config = dict(
    norm_eps=1e-06,
    rope_theta=100000.0,
    qk_norm=False,
    bias='none',
    tie_word_embeddings=True,
    init_std_qkv=0.0321,
    init_std_up=0.0321,
    init_std_down=0.0,
    lr_head=0.00615,
    warmup_steps=547,
    decay_fraction=0.743,
    train_tokens=762400000,
    max_steps=5827,
    dataset='wikipedia_en',
)
MLP neurons of a small language model. Each row is named by its layer, matrix (down: output weights) and neuron, and shows model dimensions 320-447. Each number is 200 + 20 x the weight over its row's rms, rounded and kept within 0 to 999. A neuron's up and down rows have the sign that makes its largest values positive.
After each neuron's rows, "fires before" lists the tokens most often just after its 100 highest values on Wikipedia text that the model never trained on.

L3.down199,212,224,160,203,194,193,207,225,213,218,184,206,193,247,219,199,177,201,174,207,180,213,217,211,199,184,219,215,224,198,202,222,179,210,187,184,219,190,156,205,241,162,191,227,235,203,226,183,193,211,219,160,225,200,187,204,204,187,200,228,189,211,195,174,202,210,198,203,185,207,210,207,293,193,178,216,188,203,212,203,212,177,188,205,186,178,176,98,191,216,234,206,176,187,183,215,170,183,200,208,211,191,222,229,177,204,200,202,174,208,211,168,227,200,183,203,227,194,181,199,216,170,220,178,190,231,211,203
fires before: "\n", " The", " He", " In"

L5.down504,219,195,249,209,211,213,200,182,221,151,212,229,188,216,174,177,216,201,176,212,172,192,188,233,185,204,192,241,157,207,219,213,198,176,206,185,204,192,211,195,206,203,226,167,182,252,221,191,205,212,180,189,223,183,211,191,200,229,191,219,222,227,228,202,191,184,184,207,201,187,187,168,204,205,221,180,230,189,190,223,196,207,202,201,214,222,220,118,181,204,224,221,203,193,187,204,216,218,198,219,203,231,204,180,201,187,209,206,217,162,149,198,206,180,214,184,224,199,193,201,144,171,166,182,195,219,137,195
fires before: ":", " place", " |", " number"

L5.down174,197,208,174,165,187,197,170,194,218,201,212,167,201,169,201,187,208,216,177,238,218,179,179,180,190,189,219,158,180,195,213,179,166,205,210,208,220,189,187,183,160,186,212,182,230,178,209,167,184,226,221,154,218,229,221,208,226,189,212,224,191,194,239,169,192,182,221,189,222,181,222,167,198,196,194,205,169,251,206,218,215,191,193,201,212,200,219,190,180,199,189,190,218,190,191,217,224,188,193,204,189,230,195,174,201,215,209,161,199,215,217,219,224,221,230,190,212,184,183,233,165,214,196,214,160,169,205,184
fires before: " |", ":"

L3.down590,234,199,188,190,152,238,221,168,196,200,198,202,189,201,204,230,196,186,223,179,207,217,211,207,159,187,203,204,190,185,204,214,195,233,190,186,211,229,183,218,192,209,167,189,183,193,188,216,215,197,181,234,224,196,178,227,235,185,213,180,194,210,211,220,211,190,180,216,205,193,187,189,192,189,188,207,207,229,194,196,170,201,184,194,203,181,216,152,187,197,189,196,235,204,231,188,208,172,177,233,201,205,244,187,234,184,226,222,200,207,229,194,183,235,194,158,208,212,183,218,196,218,206,213,228,178,220,220
fires before: " |", "\n"

L3.down222,186,233,177,214,208,179,243,211,162,207,195,188,159,219,204,220,204,197,180,196,178,205,203,209,173,200,214,197,212,184,244,212,172,215,226,191,217,196,137,206,200,179,248,194,206,226,220,176,197,228,200,195,182,171,191,177,189,181,197,223,186,202,187,240,216,214,149,180,198,258,177,166,215,207,201,170,214,182,189,185,181,222,207,214,200,173,237,155,196,221,187,184,235,237,185,196,187,198,204,208,195,177,217,207,195,198,166,197,166,178,197,197,181,199,213,210,214,218,179,160,211,175,197,151,182,197,196,232
fires before: "\n", " The", " |", " It", " He"

L3.down914,229,211,155,187,191,172,214,185,212,206,196,186,203,179,209,213,185,204,192,205,171,187,204,187,213,223,206,221,217,191,212,214,178,234,190,185,183,217,141,216,196,202,199,234,193,218,237,150,209,204,199,191,164,210,195,215,195,175,203,185,201,189,169,222,205,206,207,186,210,255,199,204,251,231,191,203,209,175,225,180,190,213,215,215,214,188,200,63,204,237,206,202,194,179,188,202,191,164,174,152,213,177,212,231,176,205,210,189,188,233,174,199,211,190,185,207,189,184,197,184,192,191,216,164,195,237,171,208
fires before: "\n", " The", " He", " In"

L5.down1191,204,185,200,233,210,192,172,194,178,209,200,187,234,234,195,227,215,208,182,191,209,195,171,214,197,176,216,198,202,213,197,185,201,189,195,177,204,170,200,192,187,196,202,197,190,220,192,168,215,190,167,217,230,184,186,221,226,199,157,162,221,225,232,208,196,179,197,199,206,196,186,169,189,197,203,168,222,219,200,213,174,211,179,184,211,194,198,166,187,208,211,205,239,161,195,213,208,168,179,219,193,212,226,210,193,206,186,168,153,190,195,194,229,164,213,199,161,220,199,214,171,204,204,162,204,227,210,198
fires before: " |", "pen", ".", ":", " name", "aged"

L3.down1039,197,211,218,223,216,188,183,214,182,188,204,148,194,208,194,201,170,218,196,173,176,198,214,192,192,186,228,221,174,198,218,212,190,226,207,222,194,187,188,194,215,184,234,227,194,144,210,217,185,163,206,245,178,209,205,209,199,218,222,165,210,191,208,205,213,204,192,223,207,204,218,167,174,186,218,156,190,198,187,196,204,214,182,196,218,185,190,184,206,153,183,179,166,193,208,172,222,199,209,226,200,223,199,159,223,193,215,194,232,204,176,202,181,203,190,179,190,206,206,219,203,189,215,171,209,201,205,220
fires before: " |", "'", "\n", "y", ";", "a"

L3.down62,215,194,207,164,185,195,222,194,227,193,221,179,211,173,184,197,180,187,150,197,224,245,177,210,215,221,216,165,202,206,201,174,189,233,213,186,187,223,194,221,151,238,211,201,233,123,204,213,184,215,194,202,198,213,234,211,212,238,199,193,191,204,203,196,201,194,211,208,229,186,195,205,207,210,203,196,186,246,152,208,198,206,209,185,194,223,185,225,166,219,194,212,207,221,170,183,246,178,218,180,160,212,221,196,213,174,177,219,185,209,217,175,157,198,212,243,193,195,158,221,178,220,197,237,226,193,209,183
fires before: " |", "\n", "lev"

L5.down557,167,191,163,190,211,199,184,229,176,212,245,221,182,209,176,234,188,200,212,195,198,171,194,203,208,179,190,210,194,220,190,230,216,224,215,220,194,238,193,175,216,214,207,214,189,248,189,194,216,211,183,211,203,221,233,209,237,171,193,221,205,183,175,186,178,210,241,228,187,198,195,168,177,194,209,194,153,180,193,196,225,187,206,193,217,188,210,223,190,195,207,217,198,164,199,213,209,190,178,205,222,190,199,192,189,200,168,191,239,207,174,178,196,216,170,214,198,207,194,229,193,197,234,206,194,179,211,182
fires before: "|", " |", "|---|---|---|", "|---|---|"

L5.down1046,185,221,199,199,192,235,216,196,228,225,197,208,246,210,202,184,204,215,167,232,204,192,186,230,216,195,218,203,194,190,190,200,235,220,176,208,181,269,186,212,159,187,235,182,203,214,184,196,192,195,218,229,213,222,174,193,199,171,214,214,188,191,210,202,193,201,151,212,214,226,213,178,217,224,210,195,189,188,204,218,195,176,194,258,197,187,212,212,225,192,166,180,212,158,215,204,190,165,198,223,189,178,215,210,189,201,228,184,179,230,185,210,199,181,187,181,192,217,209,236,201,214,194,239,208,201,213,183
fires before: ",", ".", "\n", " and"

L5.down101,190,196,248,184,207,203,230,200,208,185,221,196,207,200,190,206,171,199,195,170,240,198,186,210,229,204,235,198,221,210,182,240,206,211,197,219,230,195,150,201,238,192,234,236,207,190,220,191,188,221,172,167,204,183,208,234,221,228,212,205,216,216,211,177,169,206,233,188,186,201,205,217,203,173,165,210,181,201,238,205,175,205,188,196,168,170,214,209,188,196,177,186,222,170,207,194,152,223,208,217,188,157,175,147,159,203,161,195,221,215,205,205,200,208,216,203,222,187,219,201,194,172,220,194,199,166,200,191
fires before: " |", ";", "\n", " 2", " —", " 4"

L5.down1186,213,224,250,165,200,195,207,196,216,196,157,188,243,200,199,203,188,217,193,214,191,173,239,199,232,210,194,234,211,185,198,202,231,224,196,184,197,206,173,190,209,228,205,153,209,184,204,192,179,217,237,233,250,176,190,213,211,200,188,243,237,238,208,169,190,217,191,179,196,204,216,201,222,189,175,169,208,214,173,191,188,161,201,198,169,159,195,245,178,200,181,195,197,231,215,170,216,194,211,156,181,208,188,215,201,215,206,216,163,189,197,224,202,182,190,180,187,194,208,189,245,216,192,193,167,221,211,177
fires before: " |", " by", " place", ")", " ("

L5.down1209,207,188,204,192,189,214,192,226,232,157,194,228,178,208,201,159,161,186,206,196,219,227,235,205,211,218,197,203,194,215,173,197,215,186,217,169,189,231,209,177,190,178,227,199,191,212,205,204,185,170,206,223,199,201,196,193,190,232,194,193,201,205,188,171,162,233,174,210,184,167,184,186,197,164,208,212,205,183,214,217,182,220,180,163,214,167,197,172,213,218,250,196,215,165,179,180,190,189,190,186,181,205,170,201,203,199,191,177,199,224,217,190,216,193,166,201,206,189,200,197,218,185,207,215,200,168,182,178
fires before: " |", " /", " medal", ":", "."

L5.down578,168,220,184,185,186,242,168,244,190,205,228,173,200,212,208,198,209,220,164,220,233,220,204,210,184,196,201,186,203,141,237,196,182,212,185,205,215,226,201,226,197,218,213,226,226,186,212,207,191,170,206,223,214,180,224,189,180,175,197,154,176,215,198,209,192,183,193,169,197,200,174,199,215,176,199,185,197,207,222,175,224,175,213,196,209,240,221,210,222,182,218,213,216,217,221,184,211,229,190,214,173,221,196,176,203,197,201,222,229,211,217,230,179,182,205,205,163,192,200,243,202,174,229,207,184,148,226,206
fires before: "-", "|", "\n"

L3.down798,222,214,160,180,163,188,204,188,211,224,193,192,213,211,205,185,193,205,208,193,202,185,221,223,206,205,231,218,203,180,215,222,208,210,202,226,205,200,182,192,175,176,190,257,191,203,201,174,193,193,199,199,215,238,235,219,195,202,195,201,200,151,197,189,201,244,208,219,189,222,189,203,273,196,176,175,190,209,232,195,210,212,196,221,179,179,230,129,217,212,262,184,184,195,227,213,236,185,205,205,196,192,226,220,182,201,177,207,167,187,207,171,216,248,199,191,208,221,178,181,266,239,212,192,169,222,203,224
fires before: "\n", " The", " He"

L5.down582,187,221,203,191,185,223,181,189,194,191,215,183,206,189,177,185,193,206,206,192,184,181,231,184,227,202,198,218,211,201,180,199,189,174,192,162,184,208,162,212,177,206,242,185,215,175,192,234,189,177,214,177,206,208,206,197,221,193,169,190,192,202,193,200,177,207,200,205,186,206,195,220,201,230,163,216,214,222,181,208,211,225,205,159,190,159,233,178,213,183,195,210,205,182,212,197,183,194,214,173,180,214,195,213,191,197,216,210,188,196,181,159,211,206,200,181,205,164,201,186,183,213,217,208,219,170,217,217
fires before: "\n"

L5.down186,233,243,206,178,200,206,195,215,170,193,194,207,208,223,200,236,217,163,172,202,214,184,212,173,178,189,208,195,210,195,204,200,184,177,199,178,185,223,183,188,210,214,217,212,188,174,184,237,196,188,208,213,209,233,201,193,197,192,182,218,200,221,193,192,202,193,199,194,217,177,211,221,216,204,196,158,161,208,216,198,172,171,202,182,204,189,224,192,176,210,222,193,234,217,258,169,231,208,231,191,186,220,170,179,174,184,235,199,246,219,218,162,198,185,211,187,207,213,204,230,175,235,206,198,179,214,213,196
fires before: ",", "\n", " ("

L3.down1225,223,212,236,191,203,208,217,213,208,215,207,197,197,189,216,170,200,202,181,214,230,185,213,204,181,189,201,193,207,198,220,217,228,233,218,244,190,213,222,207,204,221,239,251,217,193,205,212,214,181,199,231,201,196,204,218,230,198,225,199,249,206,211,199,205,166,188,207,188,218,232,203,195,183,175,187,175,194,229,190,212,181,181,198,209,197,196,226,184,207,177,190,202,195,166,216,249,220,181,221,190,180,199,221,206,150,140,202,255,219,166,202,206,213,177,193,181,212,207,215,230,186,211,219,215,185,209,202
fires before: " |", "."

L3.down608,190,211,243,209,196,189,199,220,158,205,210,160,216,191,213,201,165,211,163,186,193,191,188,240,182,204,197,193,201,198,191,204,184,224,186,200,188,243,257,206,183,216,206,218,206,172,202,242,211,206,214,212,201,165,216,218,201,172,204,198,199,193,206,187,139,174,191,215,170,191,208,169,218,169,186,196,227,169,217,232,189,182,192,205,213,189,182,197,217,178,194,222,222,171,228,194,197,200,200,175,204,202,186,182,174,223,211,225,205,214,194,211,179,236,215,197,205,209,190,197,201,208,212,202,194,229,216,229
fires before: ",", ".", " and", " with"

L5.down113,203,224,159,172,231,183,214,203,174,204,199,200,200,202,217,192,178,217,189,191,151,167,195,220,214,156,204,186,209,198,200,169,210,215,175,180,236,212,216,199,211,172,220,209,201,201,205,172,195,198,231,183,265,199,180,203,208,220,229,220,221,240,218,196,206,204,176,198,204,231,192,202,183,177,222,202,216,193,164,221,210,184,195,202,181,218,219,231,180,167,186,178,191,205,210,187,176,157,212,191,192,194,210,185,177,197,198,216,184,224,183,174,232,207,236,170,209,183,180,217,201,190,214,198,181,214,236,211
fires before: ".", ","

L3.down1162,194,207,218,237,195,205,186,191,210,210,180,171,163,190,239,184,253,206,227,197,214,206,222,205,175,213,210,154,199,141,177,215,201,176,219,233,196,194,223,204,192,204,210,211,219,167,205,225,200,208,225,208,172,205,182,210,223,161,182,209,260,176,211,191,186,214,153,214,227,211,210,207,190,220,180,235,218,187,229,200,213,234,212,168,216,192,224,233,223,185,174,197,208,211,216,180,184,192,192,209,205,161,164,192,186,176,207,195,211,221,200,206,201,186,198,184,175,226,206,192,219,190,206,223,199,192,190,191
fires before: ".", ",", " City", " in", " |"